{"n_layer": 14, "d_model": 640, "n_head": 10, "n_kv_head": 10, "head_dim": 64, "d_mlp": 1728, "vocab_size": 8192, "activation": "geglu", "norm": "rmsnorm", "norm_place": "pre", "norm_eps": 1e-05, "positions": "rope", "rope_base": 10000.0, "rope_fraction": 1.0, "qk_norm": false, "attn_scale": 0.125, "bias": "none", "tie_embeddings": true, "parallel_block": false, "init": "normal", "init_std_qkv": 0.0153, "init_std_o": 0.0, "init_std_up": 0.0153, "init_std_down": 0.0, "optimizer": "muon_variant", "lr": 0.00937, "lr_mult_qkv": 0.7, "lr_mult_down": 1.5, "beta1": 0.95, "lr_head": 0.0048, "grad_clip": 1.0, "warmup_steps": 200, "schedule": "wsd", "decay_fraction": 0.575, "decay_shape": "linear", "final_lr_fraction": 0.0, "batch_tokens": 131072, "seq_len": 1024, "doc_mask": true, "train_tokens": 902600000, "steps": 6887, "dataset": "wikipedia_en"}
MLP neurons of a small language model. Each row is named by its layer, matrix (gate and up: input weights; down: output weights) and neuron, and shows model dimensions 448-639. Each number is 128 + 32 x the weight over its row's rms, rounded and kept within 0 to 255. Numbers have three digits each. A neuron's up and down rows have the sign that makes its largest values positive.
After each neuron's rows, "fires on" lists the tokens most often at its 100 highest values on Wikipedia text that the model never trained on; "fires before" lists the tokens most often just after its 100 highest values on Wikipedia text that the model never trained on. A number after a token or word is its count.

L7.gate1290:158112109088096148096098163159078080131126084106147159147163116163112102127149103146074076179117060089151211202065121107154122115113140131129104132123223160141138148177100136129120161162129126107116107139081090145071169119124131084121160136135129166160121117115140122180091046154089150159077079070146162156103171129051087167081135118132108097122125147158131095155083056151141141211147135149128128142094086132194053149125131216043141153175134103164152078098134056132111137138131099167120131165136164104098145124137135199136133097125131145153171179182134130155199147210158140078
L7.up1290:102124038091173154183147155167095123137209090095201131181205100127157128192110174136070162151175109090137095138205118125163103151103114137087141159106118115158086105120074143117161156101140166145160116153175143156162106120131111126111135197147166198142118094127139115192113118200140179163093069119097185142154083138113113158108142172062179096076147096169128078138100147118174114134195130118169084133148019137125120123142146114118077122143092221164123085105154118156141080168168090185099149111062150107143183155133129178203114095154185193107121148141209123167132151143100115094
L7.down1290:096160128148137122189119110176105152108078190128143152137150132123135115106136081161192126110147149128192151152064145170086159121121104073117100118105116145134103146162145099130132076140106115091123132117118204109050161104113128134159151085119078151097118170141189148182200144177084045140125092110119136019112109111097117091159183140172172111130184165166126136104148123093089178131118175100163148109121107167119090154177064088098130125092145126104113077050058111084125179075143125075130104131144063148142090097174127087068136143121131181162092113083135137142139123153140120163
fires on: "\n" 69, "pos" 4
fires before: "\n" 68

L7.gate143:140136152143110156140163113155108085117093191148083056146123152187109081074118150130129167100138081144179183138103126141077135144106101142142095121150132151117138132099180154122092135133116203094126151161088162109150152130150073157104170170131156174140141196119138114155162152184129080126112150077162130136137095086167171144133122154028124121112175103144179125188184143088160136131154124125149103119213170089161145112044141135116109160097127140156130157144098124069094118107150100112092190128133112104092093078124139167092126182166170126048158167211149135110113086114138100149
L7.up143:146156142144125162173093087167118184112145146100189084155167129132096128136130157153184124202148119162170155171100115161112157087162108137142114112100104136126114192191098137165100122111109082130124129172160129107132066123146093153071069119146156161084124146133146198144121147173206097109137139154093121129137129069104174115128114112112059137155147174160146173059091138136158137127141079115178114127159148100137160094158142090103125197073112200181102102155135110166097091126124102124160168079116084139101078110116111060113120110182167130177107100134119150108126140088113160209
L7.down143:123143125083145073093185085159164134098165186112088055152082130106141129143145122147123170090101173134109201149084123114146138119149120139143144192085103131056136117155139059137124148114163146135134177074066082089062077077169118071130126110149091127114108116098156121130087116145110136155133122112062074000142129134162114140115172121086083108123123140172136158121143132093107159132090162147138125099131122083120185127102118121107145148148159148109138168108145155136105097154170098168183145110189179178134173093101130088086177155135118130116157162121120120169110152140168142189
fires on: "'" 78, "y" 5, "’" 4, "l" 4
fires before: "s" 77

L7.gate604:195155086156126086110079150142142132132144117114129120071188122064132180104160204086148168123121122106076119122176087081202152142106060107097125121141129160107119156140136132114099168156167102167120110135194116196116100151125134125076105107127132121093178137098204163093131153126100121145102133125147126118156128167057108110117152133185124129181054077125125108103122060108179150068100155128122148121093131124124090120142089158167101122158148136070085127058126152094116149062089147096172140151067176122095175137090126148162078075125110131194117152079141133142168113122095113059
L7.up604:104148122078149073176194156150107140108130146076070127125133099183153112089110092151099134093103127091187163193138155145169142095119147123138146114169125097103167139149174104070173082113091147129129198165071133127118114130096146119135133096099112120184129200140149114171126182088064137105160152153099120131136132163172145132080145135138135110079142168178117180142148150102106126131112133075097156184171084159133156143079094097146160087117131130139099137179141134106109085140157131134137111147165122132131156161149134087146167150165144131133095089157187141069173138136090136167
L7.down604:143129126102083136137095059098161115103142090136159113113068157100131173109135130102163134132142153094085206093134057084132130113135164171129112090162136085184128187088110136173107173118119133152139164155127068098093141183158113112176113123141166172075148103113174096142085121129126089131100143122090159081157159100081135068117121128116142110132126137121142084146114063144110143144123130121091156142118132115080108117049117132105112172142099099123121137096146149194076144106122177122136099070099176113106155141142137100120125036122150161121169175057118128152122116164103155101
fires on: " |" 74, "\n" 5
fires before: " " 44, "\n" 17, " High" 4

L3.gate1129:137116121106082100109171124135098102061123170187102158056128153105135111178111166091132152157071140141140120136118132084132136120135148114102104195146178154085178070113168127129123160164149097118158150149156147162117102121143076119123152114129194126092124113159172081113110148103066201185094127124125131137115121155118136157100103122166127173113139123173100117187127136110138130129074121160166043150124166183144122117114095117130079077104137111106108126104165165141101106101122138205108113103125143141088163144115115128107122133109102102150183126114085127168078148134137081150
L3.up1129:145152119134121101143207111087169137066151099112116116104123076080114108176154097154133130130109086140148151116086089117127190131118149166135122132152101124142093160171127162146105053086090180157120133134120133136199155103093106135090151135139101126125163091131130054152170092136068198167155083180132134148193128098151142128144159123178160159036159096131135114160088143117125055128090092166109143172127105037109155163192115157114133129160131166074102039090052142161043185191127137134100127162052182150168129125144171118105170104140118134092111172134143121112202141131052095078
L3.down1129:172123069111086168103133185103133110084109165150155144132168115133174097185142134144098166164140109163126136136169147139196126113094188113159107182130114143106149150095168128132101109238129155103157138172105107145146155155165134135147113124105154152107120121140126085162090181140166079105105192099107113124121097095111132141105212148122080128122191160138097102133175129152126129052174131118125120114136073095145133124098170146100124084125143087188147118123109095114116119137118146101118118125087169127199189179121125167115106138096139166146161120128118116146125107035125094186
fires on: "ing" 19, " within" 13, "out" 12, " into" 9, " throughout" 8, " across" 7
fires before: " the" 40, " a" 7, " his" 4, "out" 4

L7.gate968:132115101067124124085168060101090109165146144130164126162127109130092106124132120146087144135113114100169117090109099094159115167141077077103095105146145154088072128125156153140144187112152140140164158138106128125106129180134199152078118151169137128142127124154099160148123171133109133176193155131090120186101122140075103195131095089117175128073160141106098146070134110110121183169096097135179144093121129139123104090095083185071155075138153121185195158082192099136138104094146185123107191149072106115095174129150171158101093122092116124161154140152080139174186141105127084087
L7.up968:091117144111098133144151114081118108165099167119104070149136135093104117140111077133058178154144077123255150105152088123088090154068076124143125088140143120046121168148171133132150176136139162144147087149072163089135120139154140114105082111142142171125126179089068097098174116120101187158153145146095123193118112150174133162115118161106133137115095105106121115146098109134139094171101112133120105086153085109142129150132184149137132103138111137107127217137155136149124133131141149121133153158115160107110144074128147169184141097119147141122111087129125120169228132118139061169
L7.down968:137116179128109077095115135116139116077109190093094064042181135098127137131108107134106060132136117074089079159129133148163125181104157114149186135148090120093128175090183124123121165155085123117150170145054152120134119130146162096200186143127128185082168160104149079138096071082165127147153108153127046023167148150149090188219163173153108147142145149102141103191090110145105138124136103100110165109157146153093064115122135121117140180130098136151084097186148136162137082121129126130158094167094120205093132121118172132120130099123081127130170192090083136130202118141127105091
fires on: "\n" 100
fires before: "\n" 94

L7.gate1653:137110132093117120088148130146110149098116151202123106104122118119086121080124110091060094156155108095153086104131094166169131126181101109177180149120114103141147141113096127109135119156136094146106151136172107114143172105149088097134137155088181157077152107143114139098089126159136100168086105093061122124097157091050109089096151179165108097071164096130154143115120140049071109190130133119091134151178110115138101163188148171136163110075177155140123138084119161137099117215083120145129090140150120135101095168082138138143136135092086136160093132126104120099090108158098126166
L7.up1653:149162164121098075092189137109110142119122126173118106097088074159087121099179148127114129151151182145147112127146113109101140107134138094099158068087090088189119121089063131142088130164104096123122154101178136142119115034184062111134095135133155159093159110140113138092140144132190111141146181120094142144097122110169131113171157113155119111111115083161160109094114127095129097181095148151164094083093137149078125160121105161169177098175197153198190113124123162126098100126117118214151093104206103172108163106105135115122154105101147098122171054152120119031080102166149124113
L7.down1653:138103166099079141145121084127169157146150123091123138106135059108123086118184099078084129180168084192124167108140140121168139168141150136133127091099108134125114109102121074124093122093097094177134117071102143180134134160158125113160171117138144172079110129124108156096040146110153123112130147105084134082149145131133089128070160131089108060088142106139128084147152092095136139135158134204111091148127116127155092174108178140127092125122135135111154133046165167192097131067101105134120083131116138111148132119121119098123130162158090146212111097073105079085120127074149122155
fires on: "1" 22, "2" 18, "0" 10, "," 9, "7" 7, "6" 7
fires before: "0" 18, "," 18, "2" 12, "7" 8

L7.gate578:194113147116182104034109129177165166084146168129119113123090171089059158134155068124125137154104087124143158138080160178102172092141106165140154147183152139089109147126132163176139118116139089113096135179159123162132056149114069158173125181124164088106117154165167177094136126158065161100097103117177123113170208121117112170112178143070214129134083101194116079143089136163138174170120097122121084125130127057160131098103168168185111168116146121094101113169125133111120151136087147108132131129092158104133119107102171122083111128120076144119123105122107103131113076110085202088
L7.up578:109113110088116087132138059165158207104112130127093088163050108157102183133098172126137179070102119139173100150132068148141174113159191182113192088166129148162115079109162135095138102110127124137084088156207178153164100152112146150123145153101122081090102083213114120130111117154191111150102133104125155110126161147064080174179181168167068157132073145093079148140079103138137121153089109168169097076137059160130128134130129116158077129102138098139109100119116132165174142124152114142158139167140091116092122094144165096157079172170165112089167124159121093134135044115090153104
L7.down578:046113149079179082186097062137131158142137150130090113075099080157119164187129125110120113112120199117119161150086145134071071127156109081173127115118150102118127147147157128149138161151094139083130191085140165177124106140122134102151096115092066172160078095126075105119128148074097175144183122138165142159097102105104157128138115167142139087134173156114057151114155153111177159187147124104138136131144167118177149132125080155115104081102098108179142077146085150157151150153161131207113101171197124135123174136064196077161098143178155104147141095093147120061106137156100161108
fires on: " one" 24, " member" 19, " members" 5, "s" 4, " charge" 4
fires before: " of" 48, "-" 9, "ing" 4

L9.gate515:130146174120101119118148109058161149168091179104171158094173131111105164149142153173143160149154109167152133155136106141140131168113135135109151108116117213124120123144124176120112176162078127155106037098141083131145139110130142145096154116132151138134105139121208139153143109084043155055105151104156147083068150117133107168114122161107153138154114122157095177151088101077151148096154119148105142167104107137108171166150128096131107093114145097134114082173149082120186154184156043126122080143129129154128117144137127148167126153148108148145193175140094145107129121113107106098
L9.up515:114155168114143135134164173165096133120111114106113121155117067112184098157189127113077148117155128086169136106126089146142145109131189071154110085132090138115118157081102146125108159113203108089098131054114094115148125122119178098167159122111154149172149134124121119146121100155095123108198106154132160140120106132141107139144109074076096119094157137121105151174139193121115131136222158127125101140108209079091137127105107147121099198135104144138168115159102138079115127109120197141087147144116163171090134102157139116137138130102130125116197124116145105132181095132087146156
L9.down515:116147186189113131184085173139195154091062074133154113141149130121154141142164114091098062110100112186176098176116111086130163099108165118121157090098139108161097076103173144180145144088084133120097138153139133131099154175111155105073128091152163126146150155166184093166115117128129066175160134127073116170123166093181120174125161108164116139081087187067113119128128108087093157157120143111117116078154122075138177038147173110178179080106116121108206195125135114133085109192116118154126164132144155105104146167105154157179181073171082073090146179152141131084110157091097187088
fires on: "1" 66, "2" 29
fires before: "9" 54, "0" 29, "8" 8

L7.gate1128:103143150104163095111184154159134101110108130166128158123131182119162124082189121094108114100159101122131171102131123104118136133182101143137075124092122171105169113151081086149113164133109107116171165200136159088114163132122165138151106150068157160224131102190111167133203102088111119063110108140071121087137176149168132111157140120163162154157155127138098060087085150144154124062159151148164130136102161131169108155129131124081158128129086138115130120167133147154173083138174122119183113080164102189158140161152108088096083139103185151145115118172133061122093150155137143133
L7.up1128:138185118116165130139068166142143161123096122072135138124094152106101152130102111147151115182076167115121150117082141107094139156095095122158155076141100105109057135156093166213165098069165100110099161123130142174178112127134123100162115138147084090123119146153173103137173097137157167135078188193158131165130135149090117117129110188133160150096134074129116096122151139150153125083172120105147102154187074148109184113138107131111098114108162126102147155146130152111144108145102124162089155145121116109143103072162167178151141082183082118162125150131134093139123131145067082111
L7.down1128:108130155098114090180076079084122154173126161054090139128123140147102127156038149111113106088158140117128129169151178120108205086098125104107152105148184119090161145174121128162173098097169105184111060159140077145191139113144161124104119113100126178154084149134126150098096137155191089135182083146122157203140117139105124115099151105070123138029226142146175123118160124116128112149133075127161168130179143112098124151122117135166152121143168130115157141139146154152118142152131159178131121140137105137123146112123183122078124160118111134113081143149154162160085129095170137102
fires on: ")" 27, "0" 15, "7" 9, "1" 9, "5" 8, "6" 7
fires before: " |" 34, ")" 33, "0" 5, "6" 4

L9.gate1103:193176119135087156152142079138101140126117127138128148153154067165140086096138140149110094081106126152087173202181130135136113093113188123140055114146149118170130208129147167135090111156122180144115092129162100069111161147145113136196098147153132141121137088196058146147109125144122173189052091058109138088173115073098150093096125135092138166116095160095168124157094070118150124153130104114131176105098122098133111152102137134209109122133128145111102073076083128125133067125121129090206142081113179150117052076131074087117120164198110119129177167095157160121088153122122231160
L9.up1103:150103125103115163169111072085091146092186141128108126118167123113172081128139132128130132081130153152082212147147123121114097146099170138116072124114120183137113160178148138081090182130107121100045160139092064077086155134095110161154118133100096136115118189166118104144117156094078136108147173115130158097148114084198174083095096137108103145080129142158150169137100093174116124139148158080122140107132116152115102199090106137170159136087151140092144100034100179121090125135105155086182123141066176148166143060101118144117137141189118084105168138190130130120161130177120162114
L9.down1103:112168142100104103080101125120121072100123178106163159164128060065148119092098081132127155147107156106117111178142131125127099115074167149070117109095094171184163131145139133095161125123110099177130150121097089067091070195111156079177159173210116092144158138104126133116130120144114159151127121076119127180133115139140094153120099108084126071162103078088173115118102147151103081178181120123180100128150093096136123149140135173121185123117123104125108165149105120143163127138079182152117093109139171103051126105093120158157175156126092144157142095144138130105122115171104126166
fires on: " at" 85, " At" 11, "At" 4
fires before: " the" 39, "tract" 4, "tri" 4, " No" 4

L7.gate520:131105115173159123122119088160157112144156102133144127127163165138101136086175134152116107104168158138118137100121114142154072095085162154137080086170078161175049131103115131147124145166134129089138072110142127074096150206144099106096153126165113141126124122134119165130117163158185108176114154111099087131176171163117135116099121163109126192106142150145124129141139158139179107174128098102124170123106124080087164085153092105120110151122118110106096126122107083098096082094095160134146146182184136139130150169132137115120132129124098105104208131158193113101168150126109146149
L7.up520:148096107148100128103127114148193112130206126159092132088122125150116154136144151101177171170129082187087086112143132112127111101117086146135084117156089143196110168123127181171173088150132145122150138094095177104123105106118098106137129147102156118095122091107150134104102155082138127138156116152124085114181117154137130068081177154143128173103144110153112116148086106114170122115148116093083109084100102134150123104077154121155145104164089171131130151082142080095159102101086095134166135123160098146152137197115118111105149122075140168127198143158141129161141130149123120142
L7.down520:123147142103110103110126130136149093148113130081180133089159128081148078129187093128048110147166149116117129094153162090138178088105106114108117174128143110110099090072145168165150111145172124140097169132172120101161124183127157137095104102127147181120136147098125105175124147136121142148106091130106082149171087151049147161103085130107111139179091125074130131126140130108125118091157130074147049089135062128063157106136109179116093177187122126143070116082134113146150166180148156165122227164149082144131149189147096140141100143140133110118185172144199143148161162114127128122
fires on: " part" 34, " member" 8, " fragment" 7, " total" 5, "tail" 4
fires before: " of" 47, "s" 17

L7.gate1624:089123114122116170088157148158115127120108117101132107129111137128081097105163161123092139139162126190167132116181116157103103114191138162118111155154101116135142120130146159172170123121167140136120102129154110182101156127088070115136131196131077125155082155092070186116130082130109103128100086115142115113156135100139127076100108137136111117118150187140124148149056193159114147130133110162162103202228136149093151147172109165146175171114145144088104145107170199115124162067140132169132149156121102159130143140173109123089130103092156156124126068098157116105147187121080057153
L7.up1624:112150105172080102113173141146130107100138099160077158061117110093107171151134087101104154152076118144130106172133131072069149163105167082156146126093162088089083088119176135105129107090117127112133085164155033124113126187106176199115128140140086091126179133132194172110169147121154107107152148082160144125146145094108103176092139115137118149125134086174132111128107081122218085141140114118131188108094105135131143099089155153115087148121128134136171172111037061067118130154097080162130206114088132155141134101147107130154073172141132098130143151135185131164129083170152115112
L7.down1624:147100141124140117090110094108122187119152174076105124148111195116123123106111216162113107126175123089182164138133149085105192155093104095115140120126136121146072107082079142119152122109165099079130125165130141152135217079094199128113077093108163134118105126140086201156157116148178133107111131126115127191170140188156098159104180104098135127196090159195186155139165136086107100160179095126142119162172072125182128137138101098134083147089140179138163119102129108158086147133121113117144153146115167164138145196088087120107136167069151109104119125084113142163147114129105117173
fires on: "2" 29, "5" 16, "4" 15, "3" 12, "7" 6, "6" 6
fires before: " |" 45, "." 11, ";" 9, "0" 6

L9.gate1583:121119108156111109079138143156162166165095153113120152118137147105098144124118151104188131171097114144107113105142132167134149077085140158131126086081164139090135135216064125104140196136104103127179102067158132120135203114056142113134134208133127087167102156104143128139162172135161092094138107124110158133075092199124117122122076168122151164082137158119104122132140093186161149124125039145159070127150126088154122137138116173118113109124091140151139097099121122066121075150104140137171150132115150112106077115119125113125135163127115189158136125142143110082076144139078164132
L9.up1583:114111143112097130106115114134136103112167103148113100129156156144216059132072108160207090156104127127111168175130149135114092104153158127150133119176169158121157141177090114119181115099108097156187130143156153155072177107168138179114168183125137135113073146134139154141150145130123143128104136145076165132151161104091175160077073066148113164105105123143127120139169175144090193127151091099172119069103182093170161125135122111037117192083098136115082098084125096111130157091164109134136105132128109127142151180162127142146170150164138105134077121086151157144096117139140175171
L9.down1583:150104223124122083142184161120150113141087148079130123102145131123156171185134200100113126116126178139085161054123093146091124099157124167173097075158173108093139149176124130135162157121100149146126123167109193132059120131106124099103181116132166162091119171141141123211140094135142177103126109127096092166074161161161131135093133171159117159130109150133118185124133125153115130071087132150104085103166167055095111094085109184133086083137161191136072095141085147113114071160157187161111125058146125073167195144139120137158126094135114137110155114132080179179124065140098135145
fires on: "2" 97
fires before: "0" 94

L7.gate295:184141117091149117187159108128102119125139081123171173114129142115102088113148139150157171145111111100156080082123175186183153111110137125107210097074125180152125161154169143147133117068111119146077106116108172119155146111140103132195133190130176140137145164165102167123157130114119153161166113140136090134133149137117119041136111180145141156119072123085161148071140110146131045111097141135117065142113069167063152099110210138161132141108159132074204156092144177170213104130123152100110116172140174181139159138135089204169187113094078135077158152100156149145181180129130153152
L7.up295:160128154135143133186169059136123179135102134120101185145116090108128148154155115144144074121079147086093174142113148134176191184151163159137178070172100188110118162116109124128157090095095122137108096078145083182110179037127096130155096113159193122161112097157091108127138128091125086197112176153168061127174136026154106131099079106103117169164082113160143116158132115118128111144152135114111119167138088139125114096068179145156125163096144142131104094112141088125162103133137136135096164166075140160139119089158077214141112177144179173112166125103133129150167131170129082131
L7.down295:126160113101133142116141088160112158097108109097149107160113090176118123129105169185144101173117193132134127123141102083140129140127130067142124123103123143105158186160117143103144227125128177172076136184142136006156134121068114117169120185185134154112151124125080123128075117120097144116140189145150095125114086094122091139110108140117096152070133088089119132123153134139130151099163156122209095145149118094161153150133169156086110100102099192150189133134144114107097132164146106079142123097162156138114098133085124106098155164085097084104057117135165090169106116128165118116
fires on: " at" 55, " At" 33, "At" 6
fires before: " the" 32, "las" 7, "tri" 5, "rian" 5, "tract" 4, " " 4

L7.gate1038:096113117137144169124141136121095082193097116098128151163094136082076215100113097143103113141136090097139186128132148092221121150108128141124120136112073152105113121174137137059184140129106110114118124128066126144145134104099160161106137147182113104212131170106105118162177118114151139093094198096124088099095167087142140152083157072155116127106114091106087109173131128134095227131077127124138171092171029149183163118135105151152136046147140132167129176133109123136134074121144072124117148138117173119134150058155138065140092095111115085157165213186126108168170087127203179181
L7.up1038:046086076120066148120138107148120132089151156070129108126120157169017152084141094178105109075153060163182140115112129118100125143159118105165112079143162113126057155169122077074147111103144184090100101170130073109161077166098103101092094134149125085122121191082105108098124101160128142127137131136090142149157117043184124096146239119116186108128129150100129094201134097138104166117093125120124153144163092104133126065133104127150121140108159128119108164159087114116153109205119132107147144159096174089140178035116152118123068091178120168098117104128149094106162123129140140120
L7.down1038:112174186124205189184088115159121124125139169151132092167098134057156171146132075160151086086125135087121145146129098180188113089055193119158172127120113153162096113090072121113194096084121117097076115101147102115139130159171095083155144160099155102109138115184109114127088096083176114114184162163175128045117081177146072100116103106110169107192140093113117111129141100084102112146105069149112174149151122107161125147085141123125147185175112123159123113174175178126177145124153129102132119098125123161138138076127148109155135120116125125160138042099125116097181105101121122124
fires on: "\n" 100
fires before: "\n" 96, "-" 4

L7.gate770:159173163125168192125155142121175129085141108135146154089097163152127136090105099094081142103104171183133114091156155137124092145113091149090089149122135165021139156160158086168160170117078096102134192084126148134119084150105145099201112162163050125146143134120153160155105123133158065095116127117185104137089119120151090139129114157140090131176118141118080169146133124135173101117154129161141094148168116094157173099089141087138124123099104127125116139095133147095090116084171089103123144180204131089177099200095137074145089101185171123072108206155121131105124112162126109117
L7.up770:134150085104072093169145128146077104109165129117123092117159177090161158135156157161137127129106114163049098124139129128186141100151063176063148072151117114106162098121089110134138115089183081065095161178098143112165151159089112109129138155121150152121167209143107077131156115129108118138067071168155121134144105159084102170161108144139058136152109138133178130068152063101152162178149133169139085077158195144108113114130135085144125059141114091102159120188143103126046118118126144154150195157132126165146071113143101173134131102110169139087120138130066150093131089173110083126
L7.down770:102066097142136137099127150101140123107159225107170193146074168165193132078151101151158101124110138113145134147123110074128144130146115117146142159148185138167175183173182160149141043130108086131129099119166173195099142162101129075095114169108143104075159148117122115137117177185114091150094144108160125065123142144126118160146160154104177116145136194176078138206102144095201153120107101157120085107089115137135126131125111133153060162168123144135141176135219154109173137155144066132121101128160130103115154092076076101050180138087115129199147163147145118154129177135153176074
fires on: "'" 100
fires before: "s" 90, "re" 4

L3.gate407:091202136108088153169117178104108195177108124127098118105133121172136121112126140109121156186126099177163124176147143156072100182136134118140085153077112132102108136099173132097133138088152127141193107096166106075131142192150122132156131173071114127151157158147119172184182146137057133102138115108132106132167134158097127161162113117101081132060128105135106118104149147098123161138061173187126176128085094067110088133129094119143138043164138111124161130104172127106103123122166133115143118174104141179143110095121143151155187105115126132164152095125129143128091125165227143127
L3.up407:089120132084155171170121176143107199142110109123176112086111116139109165192139124098137155127104184117149172144179123162162092106123120073080108087124151100084138163109203110124082116085210053119084114099171147125129098158111157120148092091092104167133146120075076123103117188158081201084122027122145101145174134125127094096146117172144085142119141110166120146126145197146115134076109108189186151167099088144106108063095173161186125114137086138106095133184097158127140050133141160105113101113098155199137098071137120120102221079111113116137151088157153152100171145143141218119
L3.down407:131162098137104121117110178119098101108101131108105146128139152126119161127093170139147098125119162140160034175108149136101131145086133106141209052128198108086099093141059139118173116157131109134065161121161223131130141141178146096169107146108153145135127104118124122162152138137135101131098041154133180120115089149129133066177153125169167136118173135096125111137085053108166105151167120112137141129146117169136139091148156135185157061142119148102120114143119109131168165144152154092073134164114107103122120182151173154167140105107069143123135116171139157121049146159140116167
fires on: "1" 97
fires before: "9" 55, "8" 20, "5" 7, "2" 5

L3.gate1060:173122134106122117121212112123123128170095104131102150047117160117100100135152108137059162136110104130130120110097106169186154139183106190056074157099091169137106114155110133077124108104170140102111140161175137099099147134142112125094153129076141098159116173126095162092183150138151127094138101132127092156159162142173070159119088169178100157146095109153159105119097132119154138101170148151122133113141088073078160112143089147125147153122148124118136147126152088077090106124126084116199130113164141127139067122106191087105079119103131148115111093126095173093103139171124134123
L3.up1060:151125140136148082111171112133105177143091116124148133065134137111147167103143165129124198175110128110137124099109097209136142110154080142181101125113138156141098130178151158136111170098102113145110140145140146105120160122139114167118172178167155158086120176105155111082164153141157128076134099170153066128121146200192112141092116223192124165153120080134132133101114144143161092111131145170110106135106100080104127128154069172088165129107151130079111102145167113116143115164122134107155145140159154157136043138201107150095153188104177099106090083161139146109172133206076193130
L3.down1060:107146159098108114151131155144151125106141128133122107161078120166169099161102125160134111144082098137118165116174133134151103124143132127190104073175094085123175115178156116175162152145087146147117134157136166156104073136142131122122136133156143134140152147124147085148152110109076140145164112109090141158109105106189098122144115097085151192122153159132120133173113147147126106150112143098174059152160090151123157154100165121148116122105128157186096099066180180080159113120107120144084122123111117104126117126071111116107123132165212120130097169073106085173109146166142130114
fires on: "'" 77, "u" 8
fires before: "s" 49, "," 4, "al" 4

L7.gate57:079158137154077188115073112163147152111141141138153139135159140136054152131206073125160140152108122110199111217142092126104167110131105077111148165079150109153155135115121077156131139153149090104185170122086075171132124141135142090047091109064106168120124152128180098116115143168113164166185105116094138116144185131163125130196169170107096121108119105144096114137141121113154114087122061131158127185081086078108170110112151172108085093154065142109148070176151187142099133130124105134097100144135107188084156104151132081157153091164124151131165069125144109093153149146139101111
L7.up57:084132133134089160110137082184145152112165127106170096094169052159033127173090073143117079071110134079161095127155110116082156165085106165150137168114164119140144123119070074167143151091145107081099145127146104198123149129109153114093157114072146169117159138097151132125068126160080123118144102091133091097159146123103124120124097169160114186153101117153113111127071110114146143145142094072129133161093147099140167082145116221158089117162101100126188141132140159092152143109084127121143138171136134102132133108190183085094136111143130128119183049123131153176115141098118130098
L7.down57:118106160111092154168094111122145145124130185120132114081175185077102055105082129144112151173100159109099169188158095126125116098096131116111105109108171128174078121133154151128151117166169143070145077117148142155115109107127104113124069119045128146179128131111069153148125123150109142114161156107117177000077171144082142171159158109137170151156157088164109097105080098152191185148079114122132170139150078130112136117120115127104184077080106109047100139111207118103151134143084149169131194139117117101097138135099148103113125142162166115081110070085115133144139139112092134072
fires on: "\n" 59, "9" 8, "0" 7, "8" 5, " |" 4
fires before: "\n" 43, "==" 7, "8" 6, "9" 5, "1" 5

L9.gate1380:115148150123133071125182131188166094162119164134130131131132106140164172091121167141107115120146094126134115139111155122094099151132114090142161097170098107134156168113107129066106074162130106138095157164078129131089121177134112126119142144159144168146151058091101129116139181186187075101133150143124095140163137115165128088203100136151128143127147116175143195128105116133176093121116144141085172127179137148136178157163145167139186167124087108095121123098153131138157125126183047187193175093128102130069121169121128115076157106164196135138147115120132127055177111095131135090
L9.up1380:135132121115170131128182148122094136211119096098143116095079154060131063120113113122134171119152095108114070115115204143115179163139106104131077137170108103138128141114115160070062166158163117124112124201080151121089146123109125103122142153088129182142141108085129158107146184159134033150147129137118156156146117158140045084218100134103087057128177079124094184139077159135114105111103093173092128052140142099087190169102155098146221153158131127172088159132156111127146147128167068119102141161128156130161099165158115075081154076187099101110161173161177148155134138077126100089
L9.down1380:056077141099117143101091163092166127111115191065140074096066160206146153112141086092178158119091147154096142154124160103162156053125086164163078204157131101177130118117158097116118127109081062144143180177065118111136104158144108151092111158112123135116104190155115100161117114142123143133093119114087163000117103122147155142150137095109133093122106131087069154149159113111122110241092130115149128145138062091151115083115100145102118092170146129146108132085143136145110151186162122178041194136130141165193109126051092127142197166158084121163127129138160112117058146099110110081
fires on: "'" 100
fires before: "s" 99

L7.gate794:111121097086090114097098209129102114083081151154087091086093122108089135127141082156110096100109103159159130156116095132121127136135190153093144139112126101113100140135106173156193126154127131146151103077133109119154137131118121061148116131123096142122145176148207120065159156149091098163159089156164134133168083122183143170144194168088143165155155184118111167102094080144126168166064077127066104123134093140099135125084103168255160144068132170119120108146103151094096098194137071131137085133163134104119142112118133139096089131110128154158188145107178092120122126144126112107
L7.up794:125138126144137151129160147111067120102133119104109148135140133155116123143159141127132133130131103161145152084167127205116049081104137099142156092142155142071100149147120088155127121193133190130158108156084132183163165139111072105091137111095134145159110133148105083130125171075100176134166090093129130134126053108154161137131198128054161129141176110137139128102070162152110141175071128163121153140210124197154129134156148129135126142167167097147115186189109109110100120156157113140131163131159125091142114102137140066236203123161128154139159115112118031053106068116119133176
L7.down794:091100139218129090159117085137157134161138162140129125119132128065113123129129105145084135108099113099079095100107130101163176159108079151175133112074096104141087137139139153121143116124128096136128168116181147091124144107100133119165093134129105104194097152128113142170093131122106059161144125144129094000121168118176130087085112165166106120182096159130135139144165136132098121120151098093141167116078115151116150058162158111144116132164104137148133102082146133124184141130096106101124096119126109124125152141110127167060128131117144135090146119146106145158129159107196114128
fires on: "\n" 87, "9" 6, "0" 4
fires before: "\n" 79